Weights of a small transformer language model.
Size: 12 layers, width 576, 9 heads of 64, MLP 2304 squared ReLU, vocabulary 51376, 107M parameters.
MLP neurons of a small language model. Each row is named by its layer, matrix (down: output weights) and neuron, and shows model dimensions 96-351. Each number is 128 + 32 x the weight over its row's rms, rounded and kept within 0 to 255. Numbers have three digits each.
After each neuron's rows, "fires before" lists the tokens most often just after its 100 highest values on Wikipedia text that the model never trained on.

L7.down1046:117125125174177168147131166048151129135143206084126111116166138146123155145139130135135102190115199133137177167128067097067159098133050135123134086073135118084129175145124112102160116164128132136138096156174113103138101142084188118164090146106183115150140140120148157128160145142120170043149154158134177135101144107112069137159086132146129118122144065194117118162106131105147171126090107137114084094149109093143168116095148158120114116185144066118148097181159130162144166095145112157117119118135108118155171089171117136112108101113126179166175123105111104130128107120086143213160112141172152170118163100085153113102119082177163099123113191105178115070139068142127072138125173188106135149119143080151144148120144142145176148123107154134166137100132108143083143186141121
fires before: " a", " the", " as", " that", " well"

L8.down988:139178133133110149115138103103163133069129085126133203106136153087147152142115146135094166143132119123094078127113125125120233095138117107092193090168072137166108152123225158106121047088109095121132174157173085109123160109137143072092135117155150101143095132162089111137111114097145104128135112179191121129158161098091140136107151105124126057111114103137141130145124118154131151084102118100106134119050087130079091161081129115150136193146135138159112112163138127121122124148182140136147169128139160090122141096122173103090125138087059106187126097139114101152100104202109140127150134121098121119135126063095147109128145126070128091169091147149146103082113144087098207143131125132139080175147080243103171095143076114138072154145135142114111164182133133073111136095124163
fires before: "man", "r", "ra", "ar,", "ar"

L8.down941:160191114130113107130158154157133147055134158094180124104112110185108124142092165093091106089150078141168125135138085115112108088142104092094130168132104159174144099054078153064148106119100124158066150185148178133201124054125100155078031056126144125134145120102090071149136147069089140134107101125175109125109081141134118141167115105161176144187135184135107137105145112200114123141129153138127106158179135117172094103106096116141123114098128093159090127112178113149131102156131152126094095107145123117105093113152114126120149183141125158113149131137153181111132128170105103094149081142173100138237136140102132136097064147158120130142133127200152101182074106186160159133140154139209121127150162134096165125160146133098101089157137129165085148108150117115139202168123141
fires before: "\"", " |"

L7.down519:130123147163173128105164115111145152113170145165150148159174092120101120095167114113140130137140137175125161134123126118105161159183110117117157126090163148107137121148158102144107126103106089139104150120162135105114116144130110189132110091048052156202100150116123148140112076157144134146104127177117128138140041064138131169093153136111104148099109123178105185154083134126138180146106142098139074115101122144132158107045141124059128143141191111091137104084083098096068140103097103121120147113139124137159153070156120109101154171108162118152208117128178118089098130114148135086103112093128148130126087110139180106168107098106089174123188158115103112114175119105100079116121137115120147145140105094177125139150132171118126094012146091182149132120138165130105127059133076
fires before: " |", "–1", " -", "\n", " on", " District"

L7.down953:092134139144105153181108173137157096150122080154137135167086107189112165124108117186171126148112133065045146099152160118145071093151107091050100070110097079118157083124147110108125121124148106170127124155128126118082104115137104122144115158104114073065130118162084186109182122130151156139139095107138161103116115151118114165153087117122114170096116097127136173115126108150134206154168140112124167068093170154135144136127088080064166082146065154145109145144117095121150064083115086123133139149106151117129084141107079170105126212130098041168064121132151145155096153106181117112108138181123093064165109078110122109102121125174122145168155117123059093150119174116167118136101128128166119068160140155096124140060169205136108113113076152133169172152114131177145139099111126
fires before: "\n"

L8.down310:143162138161198149184174158105108082122110165105155135156085118123147111060166144111075209118153148137128132149151127113153165101125159103104080083099209114141127113137160150128151118122093116129108166176074047135082118118089097149186112130083113200136121141108137185136153159114119116130060084064109126144169143165158101093174107161109140121149180104082160068144160153133152143092169118155118084116070107169100172149143128172123164137079122180128113170137093113138055103112102093096092138136123111113183049051066128152129139116156154037130107136138060204144174055135074133176156121168081121118123099200152094105192116160122104068114087140117135119159187168052136137126122154099150162119139121112120119127130150227093125136157182091188110112163119083098161088145142104
fires before: "\n"

L8.down1811:105068150157109162153126115107086146135111147127139140130127140087161156124146108132084165146163083140089082148156143147174073079102146087070110114106131171148165155069135134132086138135132093094079130107203124074126165119160166117090171134112087164054143153116146105111138139131142140119123142122122148136173116152164106132134076139151182153142172142122139053130124107133136118068081086154078109103062065116138076072122149100154091161135149094069095160120135091129125145154150090147122089085129121117098150066132120107228094136119117172197121104144128115080143111094124173121101115103169134138154163140142124136115087112095111090117148155120109162183121111083180103148125142062176075145196173114162115199150128138104082127166121145101127089144126081101111137123082140
fires before: " ", " Episode:", " —", " Television"

L7.down335:150113131117156134128180074148216144149166137127144165126118074141139113117050153151066145141081122073089121094204103132108125133104088160128157120151109169125077109119103098119103165147141154108103179206129094165139200161162139179096103112145109135073225137129123111122109184157144115084156107112111082074132143109146110175144135157130121095101081158131092089086129160095107152133090127116185056182176148141156135158133142063071115155134171051096097154089135117132094096158160173154093120099157134071153150141083208108121170169122130102173158103152085110128140159110160133109112100139152067169124187056169116157162157117135077114171140136181137159146141120145091110125205176062111153180100118088086177150091116172152105150140145090111114163147110150141146179101160152
fires before: " of", " between", " in"

L7.down2103:164142131131090143153126177124102191112129144078165117146141146151164109105135132162078132072049140109104141176184137087110099151144085103096112148112177116160171160143123165118203134114162139113124108186163110140132127067134154138126133150103132136102117127087131142161129138148149064139098122091202074106197133094092132204174110093188117188140116080159122113111137160182085141204133162131098120110099126151137098124140112096116087177125137117119090159099135181096153150086070138150162090133095103130134137148113109102155146123118138152197172131113173124102099128071071137126116111168128135136203098110139203114106114072134107069117104142200174137157134115161149120144118088166104017117145087153157158064136134101072115111127073144138137176118201122091126098118082118
fires before: ":", " by:", " |"

L8.down732:216124152118131112092157123157137134184102081142152191108126165089135101087133157121109117113104115126089189063079128143142133147055037086175106150139140167173067139111155100160159080148060149181094125125139117140152100084211109106140143218103108150152184137122120171158111159110194077082112132086119070173157111164122101169095157141085103153146118096185114194094099157068099132117132150163060132099110091129096130178098128139155175200174116075175117129112122135121050138130095129158135140095131091176127137139117122142140130130148081083095128171124131187157154112152104141086143137182119111104154150129125123184140147109125108102097106148145102145144131115141033084127150138122157150104051103109091163118143102037108151111113196128118123138116098130142123163104116146
fires before: " in", " on", " from", " at"

L7.down1024:139179183112141131206176111220136180126166116145172169113167164148097186155127193096058141111101077176090143084144081132146134125115147064053135123143085113139073126169205111103136104134126186135077081152042135151137089147122091083158135141177111188132136120137085152152145146129135104177111092081209111191150116144128117114097082113135141146109109148156126125089132091089146143102157159137136115113186073111116160149120132122121099146141132135127135146129138154099085113115096131122147109122133117158113126139117079112144134101168141068137104148112152107131118131112153136111160092153091090168170100107117124178171092136131093128084131156138134169217134170121174105071122182127157117176075099128076100079156182152136164174134092100148087175111122117114099096107119104
fires before: "\n"

L8.down720:092116142162135110111096120080122131122142157148161083099113116117180048153121157143088147128085141121124144162173131184156165120141102157127158162140173086121105093085174152097142148158104211150187132171104086078077097130194131099098146108162106168155173097125163125092123096100123132109143182132132126110107102131097167099149149096151183092136113103124078106065128126102188165121173135141160141145066115098158109157129102134125147150185186118142076134093120174093073122106139131152179177104121073139126123123061134118108116171108166123109099097189065087146120210154151167175068158120075146127118130120113145118103153081152113126106169116174118211121126152110149081157066155143119167136107150123114110101161162156151120119118103114131166171141093113129063144149049077
fires before: " his", " he", " the", " a"

L8.down2262:158166076107131118134108068163087079142115082109084111104084144173112115160091087120082148095109202135150125101117093121112126087169123115182129109127128101130144123143114150082150155141143139129114073132112135106118164144101169127131093127120156147186152098157135118112101120137097081136080113148132121157090112187131092122131132124120105112169130163123170135146098150143156095065122150142121129103134128150126099127139148053118128113104100178143171138135188165156206132119105147158081108081175141166147104164154131125144161201136146119119182151155129098156175156067122161114157135126104109127137096134134123085090143126159124097123086131103129125138170130210142139106089060075140155084136119161137148143097155136162115143175126137136117137129139106115112149104139176
fires before: " ", " the"

L8.down1460:083144115192129126126113176169151164158132097208221137126115142186122118071098159115143077130167166110096125102097134062194119178121086190161161099146153137131105138118105106102093093167107118135134187115151075191100107095187133120143161164105117086135119129074073176111095107131183164077089105118102038101127099184151109188124094166133102165168135100103160143147133081111150162129186181093115106117124153195104103167155133040152167094162120075147171123127147139092093109156090098141133119074131112100172108110101098156134153110130163075120164117152122095112179093075079151154070108113113123079057097132092109125176141172200088117099096170104132132128095148110089048157114147096147161170168128129133046122145091133133136151126130125129129144161181102102133134152149119
fires before: " in", " until", " for", " from", " on", " to"

L8.down917:108160134123134114134141076134134145125124145119083126116135071195157138141092128182174158146081111150188126126156087139120163167112114121170083171138141160049067118185095157163124117131091113166082200148112116154143137104156138141151158165132089148113103122144084175163123182113106121148096142082115108133115131131158090115101108177138130144166158129119165151104144175161144125081118197097135125097128139115108083140155174107152140136081055109080140161133125121133161141109169145197114107106173162072080069076138102146119134139121150145180145166118086150128075082104167125122105171117139146062116075121155167111102205167158146079154162118120066108118093095141175180037150103064131122118116106170138123163128097170222109115114146100109115133108175158118108111103148198
fires before: "\n", " "

L8.down615:118084123130098082134073124161176144117124132086163119091154121138111146134166051088089173142094128131100130114138109196176190092051095090114122153133143151126148083087052124090128111081117068048110170153149110115163152157083137132139118141107177112157124081082127062146149080135142105153132128115123122136125166091126093090128190117097116119158107103200108129099150166083149105113114119103120157155148141141132100154152115051077129100146137134105088153162057153163145076146111156128191140154147063184142132132109082106108118126129071109084104115120124143113136130079199150184169140163112175135124081076147177081146209154102110101133186169138115101142163080127099116174108177170071217149170160127129157110063161137100174128121118136115088065100168119174119134148103175
fires before: " |", " is"

L8.down1666:126104113126093156123118170145139124090093161089152159150102233131130163108085109119165126148125075170121065088124105138113071056119112146127153159134094138174097101197125141132122176122157100137145147086113113158175123106081125110117110113101130098141133076138179132124131119145176146102173134146143162155129116180153166177098148128096139096160132109105086173114099129175121101132161132140152128127119146115097081177054110170073201141164074101125088142112162161157131157163089162145171150119150123117146158088132105106127193137102155108098185138108169124160134106153085163126174101113140118153123148145128145088125114123053145166131169115187139151125108129093141109043076128127121129143134160166152154175197119135087149106133142171150105120162135117064087108159094136
fires before: " |"

L7.down1315:068086148156134159125122099141118124104074110145125057079149068135138163145159136123141129097193131122114134115162124065166146167126111169104149079177099126146150166195114110122138100120133075128121164112128100121146113078111115094107112155102098117118176171082102141137112107182148135112148118150153096119067185140048130135190101172097097082104161125183118153086155126135110157058125140127074095144131149145145025094121128110084161113109209140084142100158053178176139103116157072129094128111154134143133076140129128143098107152088093083127126116095150157118113130132080134179146160135186203148185150118180170160132080143122145037157162086192112119119144142099067177105126161135107139138159135099153110154115122092123149113075153090181082136150130060065121120145121150
fires before: " ", " Dr.", " |"

L8.down1838:092131129128131099152139098124108115173075168109110139131141118148089147165179084101100099109137135119141134106118110086113104088124153064151154111132185102094136095200134113134128071073124000127128110129115141135142143133112169134169082151106125150042169110078118174147086140145107111140158120128117136075157131171128145153143169119126136182126151158123154122134104144113110145183104142100073142172147064105119168071144114132112126105135150148096081177172143138137172116096141084124095132089146135132128091145085164134152109139135147099179132151127076108062133137139153142159127137087097103197150082055088132108135149122113122079173125144122024084097145136124155139092167102144166151138131137096074140167100149160136118134115122140199140112090108118191109150198133111
fires before: "\n", " In", " The", " He", " She"

L8.down77:110166131151156148047155136146167136127098168149146167129165118061102080102066160114126136171119110109090121106099171089103071139126173145132128125100145103107104105174125114129093064141043131142108159073083124107228173111103178184152101128138143116137086118152158156153155131139088123075178090079114152079121074184091107133163105095158132106123144157179108139147098115120099133141137127154149115115090102128097112079131135188094211103146141035061124180091140123136117152136198128174103114145091060144101140123127083156145167098116131095159136113113105101221092154114104161121163107143128091085128090132151103134153119151143119152116122161119124146128148095133149081099152116132133153131123130167046134124119120139151142138121165097112078153098129130107143137165088166
fires before: " |", " L", " ", " W"

L8.down2000:187113128092159176115161088138191101194154169124163144092191147132114161120105149145107057132167150096105085137074139109115130133181112134125136118186163126167118064174171142098109141167166173154138105111166120094167084183149130106066057123115138099160128096151187086115138071095053125144144096103134203113094142195117102131181146190116109135124117098166117141130104183111158090061111154113154107095138085116139112095127157134159112181122131198132106133095130098109140098092157092137112087150148090184109150105126104140151103154133107099162141125088095099086098189106073116126130105180124107061089092110134101171156073132098110104126145122148116140141192108162082138099153106158192105098089134184115169140103150120133172133123105129173195124100123134119106152133146134
fires before: " 0", " ", " 2", " 1"

L7.down1551:165154125182115130178117153119128113138161153110151141113147136125203113170065205111147193125164168111076144118152090089122132054136151136138118165182116092120066104133148180126101151107121136174153118110221074161141144136169116117101061130122203125104171109083123166138135164155095134110072111109188175122164125138151104085093121093150189122135149129110144162155148164129143134128135080112102079162074121115162129107132147166113127142129123116179110140091132056095134108037168180139195144116128156080090097119120148165161102129146159163121131096100107093124107085147097130097098163109152186132158100118143133111135148111118152129205077108121129147135171116136110142167149122161109115183168143130122101138100100101161125105175053117143122127111039148089168140141136089
fires before: " to", " the"

L8.down899:122094118134141133104166069162177140181130147142156064111164111159109099145105180168136122128181152092186125136126097166120155159101130119117128135136169088134107159139146133133150123145086255110212152110132168129135120081191210127150163095150146140156148136151165070104094143095167115100168099162125083146173095181141139124218139120172199128076102098151113117176090147159103165175066120135112076112142135109128104167084093119098149087140171132092100180160162133099133142088090072122163119125172159147147071141114153140114134089163134167132133054127110155126128135066157176187142145152110145127115124172183197145138148149184121135135102148097151107175122116151109074110182116060177126061181102142151167094136194154174110098165040104110159125125155104137125133179119174
fires before: ")", " |"

L7.down1795:161128152155156103154140152129132165105146157123133131137140066123133125079059136129144144205143092147160104110131163136096119108027056135103129092088087074118098104143126121089103133194153082161114118146155158185133157110087150137106092116145120115096190076149105119131100104159135144137155126081162174125144149092139139138154113171099137132097172106144155105096163196139114109113144105147096116112140117140128179135138068133118150152154156066115166146095102133176064159022076144110109055167107092172148145092138090125120113124111126160121140177090174144145131072158132115154106066091107076133180165137083145125143126111129145143092172134169123163143121053169154113133135136062130157118158126129104135105132133112079109061206153117026117139150133119117150106126156102
fires before: " "

L8.down1851:124103143168173108104131118182083157125098188173124128079130125177140152149184100188125089148115134158147155187162119076163130128088125146084153176138119136106137097176125136122121135099177196121153124113079171107123095085131137114181116081066158161082148164080197152130125122121115179102104158131117185198146147153107149106137125168115167119073076169183133124106099115205153146153085088138097130140130161129175104114121065074148156160158143159093127167168125153142146162096078114084140114160165087129142101117134125147138171161160157183100138119127099180106156118083168067111111117159094091170107089090181137154099108087133086130155150143149070176174154150109138115134117132116148103185194150129116134084160199214157134120190127076139095140169152168095160107151107065
fires before: ")", ").", "),"

L8.down781:053177132127117102147137145065143114137176107123124079161070108180132121173079106146108172138144146141089175124149139132144130071069103103145105156117120209043160160116147121133114087113088127157151146127113208117150162108154167145147085192099093107086174105113121152065094127081154110079160185130149060110119083090147115163106166150134141164151162131118183060178093196120134123102097158169122127130145139124139133112167083193109146152131140112102156094114152092113134130146115113153149082188143107154154178171123081087090113063077129116140162151094130068142099144101185111096212137103113149173168125181112150128158136099110147180138163129094086070088195104128140140101147135082154135121129114154139076077113143122183094154105112183158130155056144185141088124129162159
fires before: " "

L8.down450:109121115077129120157143130091112155118155098110148064209107158134131168116164117131137159102079124139150179104101135139102118125117145176101143130137137106123119144135107134168198103069118040143152089168144105134158166146120078181072140108178157110092103162162123144088137075152126110144152126104128147071109070150104118125082078152124105112076136077125109065109124170114094158029163155071110151084197127149110111082135179125155077171096143141181117165177147074160172083178162071154089072162173130197151072178163174180133091091188105177143110168103107180120140112102139109152114145091132059146179135161131109122146131059131057070154122127079107176139103138157149181069170105141240149127080154101148114097159126116126115131132140094109115131073098149097117163101117211
fires before: " "

L8.down372:154128083112089091155140091153111099174151085214081135135099128091128124153107097084140160148144112123142126099121087167110143194119159087142089081160103106134092104138114084081145092077192102162128134105137115147061124147153176115145146128147085124094151126110122076098102106140080087171129141157170114141158151067126174085157116125088110085113126132152135102105132151120154113164170166078085118147090160155151104157125122136097111105127121124131066096141106108129159106138083173130111111130103115075140178062140159144115130122087078089158150144115142159142089102160056180135167131152097126096138143165122104146068170144075058115142112083134147130160099153172118168098104156110135168103113147115154099135114162119159195122173119125168153078046134085136089137123099126
fires before: " |", " ="

L7.down327:129099175153132187092124140141103161085146112161153153150120129099131128126152076085111110117091084110114099173133134154145126157160120137091097195124103123077191151154130131180113085127080119125115168100182050138103074092136156139161123128118142164088131098107138115131122055145156190120154194142118159200103142142106114123100154171179194152173152146137097147123099160097131126077145082110162135106151076126150152179155132161109136128164123171057199135127109138120049057132145146140171128117135132065131137109131161126110171086146188161152167143142153170131070142128189095132127090041119097101102134107122126104137129118135121115169122121119107097129104120070156100074165155092136089123112132186135100172093117144096112088104105146147152074144093072140101178149165145
fires before: " |", "\n", ");", "\""

L8.down1175:165137105138156145157114158098070139167109146163115111117124129118167118123150096120157065076120081154140150114171057120104159186129110114034127113164120111142118160137128167195166208134123110171135149042127118143171131171102122100161158186129110109132136128133128105116175110078175125142113119068142192181136145114151134142193143066135162123135035140123132070149130117169113098119103064102109116072166098105127106184075144131104096096163165079145100141113136130115055171069101124130103138158134105110108228117141133090185133063123144121143159109094097103150111099172153097077152135120089119135151123138044147114038155073145147154111125144143176141130088135108086115161123162141205131131113070143154136176223161108108135073143062141149114135118151141159174100210148165
fires before: " 0", " 1", " manager", " coach"

L7.down1554:108161176143198142062200150232162117135115111123121093099116153182077131082136089141120091121139133122142138142124084190128148154087142161210104179102149119100113139089109094075156154080151116175098160079122079188134086116070132074154082096073130105063139133093168195131074089125175047141118125172090161144083124075121104126124174165110119164119114172120107083118094177127162120151121168149085096068150122112093150086145127170098114129129112089130158173119132138144119141119119116145115087198174092142087092118114127131098165100143137080085098105172100140151066120143117094138116108129145125076106080119102110172133130182133152154165085135120147167137165091125173128129157087142066146089104125138223152076142139190130097132135126116142122137162130131080114126112075125
fires before: " |", ";"

L8.down2280:154113193151088152069076149190150114125169083069137146131175150117108100134066114100174147120122121114177136129127155154173154160135102147111144144114149148165098105125134142140080056125104153103160111077164094172114092167145176198155123080129120172119145157165081122192081107121101102193128139133183112139125134165135153149158139134088175137130097149113137075094141112103126146155146160139138100097120102113144108134101153149121157122128151126119088078119150166129114139084164152099091106169133192107154082119150090138189100154127136132110123121106083118116115139134108189130130126167148130126125071096119147145130122103169108151107134197181176126144146142106155125089169092091073143117152128108166179164120135131078139079198077189121136146101160170100161127076130098
fires before: " |"

L8.down2013:122093134144079101104143179150172095087147152117141096101153080105163095105117117071088154146107160143204127121125104154086125132100177087129123129118191146141115062096147116112079149089142096063144105107093130101125128166160147111098162104185099108107128082084087097125152147136140128177135107155155199196127081135131187083153151119158185096100158144141142187132126157162162092120145144082110134088130133153165121122127123148108178144156077138085122127210117162113091161177111133208138092112080117153161151215146114123149106174132121101110094146102091128195147106152185116140160151166148076093204139096189132166167179123087125111100076158127121091132137137110151180140135130143070077142081185119151151134158119075128089081086109144177140166110106116125138179166157180
fires before: " |", "\n"

L8.down819:143128130095125107127104137138154133081088114134076157103150106162131114116131110122104069095122089137165137148087145129100133119125109105181114128140121131138163145182145140151153110067127149150157080051142136136112130170155134055065133148099163177100132071134075116093123094090069090081141129102139092130142099090080172166128089117124131081118138119079156187087145084193133094142169142116127105111112144150129115155085141166140140092113179171137139161121128120162141126146178113121102146159138130169135148121082117145183186088115102112124109153113139127105133132075126115104034159074092074142174165060137152135147119106110171106144183138081128171149112138113133133120137115188148166086115122172153119126078114108091110133132118174178152122157089107131139114128098201
fires before: "\n", " ", " |"

L8.down1129:172149135131155168088163152194129146133172147195145161132109140157102165100044170110112167162115129090139159108129119087107168138147106105099157161144118169127165134122149153076083148162170107171153208145057113147069115106137120073096121119104107087053080110119130145086119080085137100108129100108105172135119081127122173118087163213114140125151125065109141126048170067132072144133074128125115094069200134134207115152087132137120117148158165119091204067131159135106097144118124123121146120146174177127079143105189129114102090160113164192117147099102104145107109139136101100125164081067110125160153209171124175108153164156130109129134159116132158099112045084149148072172156051114099187130181169180099157107155100197133205111165146112186152121129158127138153138158114112
fires before: " |", " ==="

L8.down790:150181120128131079130159187143072091114088124168097086158061144118100171107103128125130168164131136160114146054166154159121082114137148088121135133082095122134138152115127163141145128123150048134157109106127115163112145101056115095140146115134109140132157091105109146123179151120108062157075126082146155145125115133124080140109082115162152099095117117133142123079114077124134128146095112087182156083098144136184107168168152177063116136130114119113104133117119143158157080117120179119168108081123173146108165132168121165135168110144128094142132108136128227124101109099128165129087094154085130143115103141107147141128130161123079107133144154155134100122132102116111158100122113120214116062110095129115080145087127161122175123149129095129171069137144095137120124122129142
fires before: "\n"

L8.down1885:135135130130160120142072106164140137154144131087141194093188189139124082154149123120090155121152132121130125109117137175046056108111099154169118137092124110115080134160128154075143149225113142126061085164101111141114165149120169188161094139112139140098169197140089165123156193166113128182123148107189095112113080225126063118143149187152117141102146117193108116141114159168093106187195152101119128120117161158154150135198074139099101174085077120132141110183221160172123126130180135093159083086070112092095063050175122179144088127169150128141137081133177164142190143118058065195145175146159155131102131152115151090138142151114112135113106152138135129072101141110158128111145110085084131146120178090117116106096164176069169190102133115112111120082159064091146176110124143
fires before: " the", " what", " that", " how", " to"

L7.down1036:140104142110142104119116125051131077145099174157054097127081141115150089113105090089167141118131125106130124189125174091068135191157154142068132128112101142171200183083086111073153107052110104134119169113084100118103117087104121141136124163057119125140174172113121157090146100120108099106146138126143199123136087149118080121131175103105114154082105139183116129087152141134143213176205157144158165151092076062162081103104118143124200122141165034106147045140150137167108102087124103124125142121130159190171110099159155103159156156121119093143158137154074114154135064138164151059111107062125160141112132163152163149157068095129098104116144107125131098080125153191062127163131115129148113144175106129134083140162105175099174120155071123124102201107105091100113156059085128
fires before: " |"

L7.down2060:117189147147151138115134134085148144111151127147130132226079103178097164092130107112139160132106107119077111079151116116147131089150155148118083167073127170083035121236127102143139092152072135078143171121036147162133143117106142104155127134161089067114193176110114131146139132093110086079085102136154142131136091144128083142161133130143133129113144108145150082106124129139076138112162141078101166158187133114155165080140135079076141127065043150121153125104131153102145110158170108185137175136134077126126136109126216156104135124130094166153154159135143103097104137093112093139060088178133177156110119138124128196147122119152084156142196084076107055171102092106063106111144107129152174132157135093100111084136115136141088146164131173117182163127179098147152210151122188
fires before: " of", " for", " in"

L8.down1400:175125135130136140123118121138160177132146148137175141084112120134120138146109090097150154164131127164146128111145197109159115125153172114117153109160115129148115069141132114110152126109127106113187141107131144188117100154079078115113174133111100132140097120179157108143122112130143157105098154132117169199160131143162153105115118120141117130112121128132105072167109116125158091088093135100084123121074142157094131172136210070134074168122133108102108137134190130122134093039152168141102174176077086085120171056119121132182125134128095153111148103104159120169120103116045156132149162131071125134166183112156145118137165126118133115109131137130105097081145128148131102166151194100148117129109197107110142146234113162086218126114157080179145121120141095122092161108093148
fires before: " |", " Total", "\n", " Red", " Bronze", " "

L7.down563:156102112108087173097174117173171170132138091111171120160148219182086092135086108127144113110103114084090124168127138126144137073110126159124122144123130146137164171185139098169169153152114092128122113163090103140129119124149098135206108136161077103053132137101104158177156113101164135141054066170108093177114107044092055134093136084095203128131122095090138125082115129188142149173084187092128125111106083109095098151171119124145163096177123196107149110149118104107117155172136128130156095157151215145114155107129118119143179166142079084095077057075089101068168176065156090131116119098108092115175092119189108118138178146157134181083144176137119178147125113099118142128148138160131133160136201129207110170138097138118104090131079089164112137092143104148152172140156143
fires before: "\n", " L"

L8.down336:151130184092157124140130090182100155100110143171192144061078115086204107175097128070130090185128151083135184122134154180144139109153117118112158116104155146184147155138113137098124145125139134123110169098159123140102088092110106091048078122154138100130136141146149143138194096155092168126136159157109158153153161194095165131075108127114089137095099129105068076109114127116172106121129131116163111140165107132041127144136166116051147151102079118092108170097068123119135087116067144124188169126094110101085124169128083082187227205173131065125183090153143099080119170135121120112096113124095129058118169171168114149158144054096176165142135115132132154118089112150155114139130136116195080122073106149111179160124137115107146120104120140140094136126134102118115072128131142
fires before: "\n"

L7.down2078:115128141137189084073168043147167120141110110082140179127127102074109166104085125124118124106095097141087168150142137183154076154145139154132092094135171098183107132208119170208159110119186168115121082049098161115120105171120145085106139149160081092099111171153072164107151119090122175127107134076062150125115121095072181077129107148122182151180130109143107133196090154101103132177128075167113178152123132147129166076132101100103128141161092163170173119139203111120110149146150121174145191113126107171132104160139150180130124177138135165121133120129139126111119112143150180084139102162122144082100098126128175164133071128147061141144086173121089169130146105073107150159141156124160108115209116141063084065133125177133126140163118113120118166112075139111174067187105198
fires before: " as", " of"

L7.down664:118185127100161165143110141157121190118136079134100149105120147140135154136143081161120098148162179164151147172139095173108144144123132070167130133106118158154111098164152120082131111143205114138163070138116083113118105172164139138104130117117121118145083094103153049175166112103124101145161110080102069149147133139161142121101121136113180145118058146191094158116119140070129086132068147135173094173121125107152143137150122106077145138177160111106080100131077162056116138115097119145130088031165213105076129165085151165095155141192146077072153106139185114084139099150122128123153089073132123076077122128154153112125118090098137059101110130102135134139211164149143145121146078088178057143134090124161046183107166203105123085096127111094092113091156111119136140123098138
fires before: "|", " the"

L8.down674:129046156181150063119158117157065050141098154126077096129111116117117132161115138177128120150164134128137144155168073135080057180087109140138073161135157122123129100090080135169141112120082102155103116111128106135139085074117154078146017133102139146171085125123178130147083145146166143066103148114096139107131190109093101223120155135062106077124145092128142201117193181134173191165153174090118123119092180103104159103215129124106176138136136095103105114099177165129134120088132153108132144129148151133165164125136182105109104135060148155119116140131105094196154201199182088108133146141159072167162127074140132097057106108093130120168115141064136149118099131137174119097083133144136128096115136186064083122120185120089117115098110147156102142112107134191171159150153117
fires before: " |"

L8.down1202:156200127094144126139131107118148194094098153129129104163113120121095086144120160132121108161221124160182138173119114167108098154118149080147107119098175173133112091158129073154131106144080117079135128124113119158132151160144094117108096123153104090136059101129134119077098123135130123175121119111066126115131146101126142113155116092125094149120149138099169091081131105079141104155176132189137119133184056116089134151125107148148159127096218133079152147116100148117053120102158156043155065143176142092120202116115112121135142066064119160147128197110151058110147191095093096114104122141089146101125139155126124132192109126108099136132122107139115099152114139104220106160105183132154116151123111103124121203058104138170084134150128115082122143136111109154157103151088142
fires before: " |", "au"

L8.down752:145128209125134121145146053156171169104127186153186140085160113156137101119109143096091107105135172161122131081087179116127119142133138075076164132107113085101109133121148207122168116129084092139184098094158161184101095176090186134147151087144128128116188108122154105129154137190122104124096169119152138159125124155128129035101129132183132138101107119143092105147099179143136111149170101129142086152199142085102096136161163114128141127090157060177129141129122156101202145145075173093108095143168063094097127112116154136143048128117141100138084090159126138088131141139195145111176146150153119126113180072065161145076156110173172132127097162125118128088106102091092144103125129160095122077087141075124111140137114082136109154140185083178128168128106110128164116117196141
fires before: " in", " by", " on", " with", " at", " to"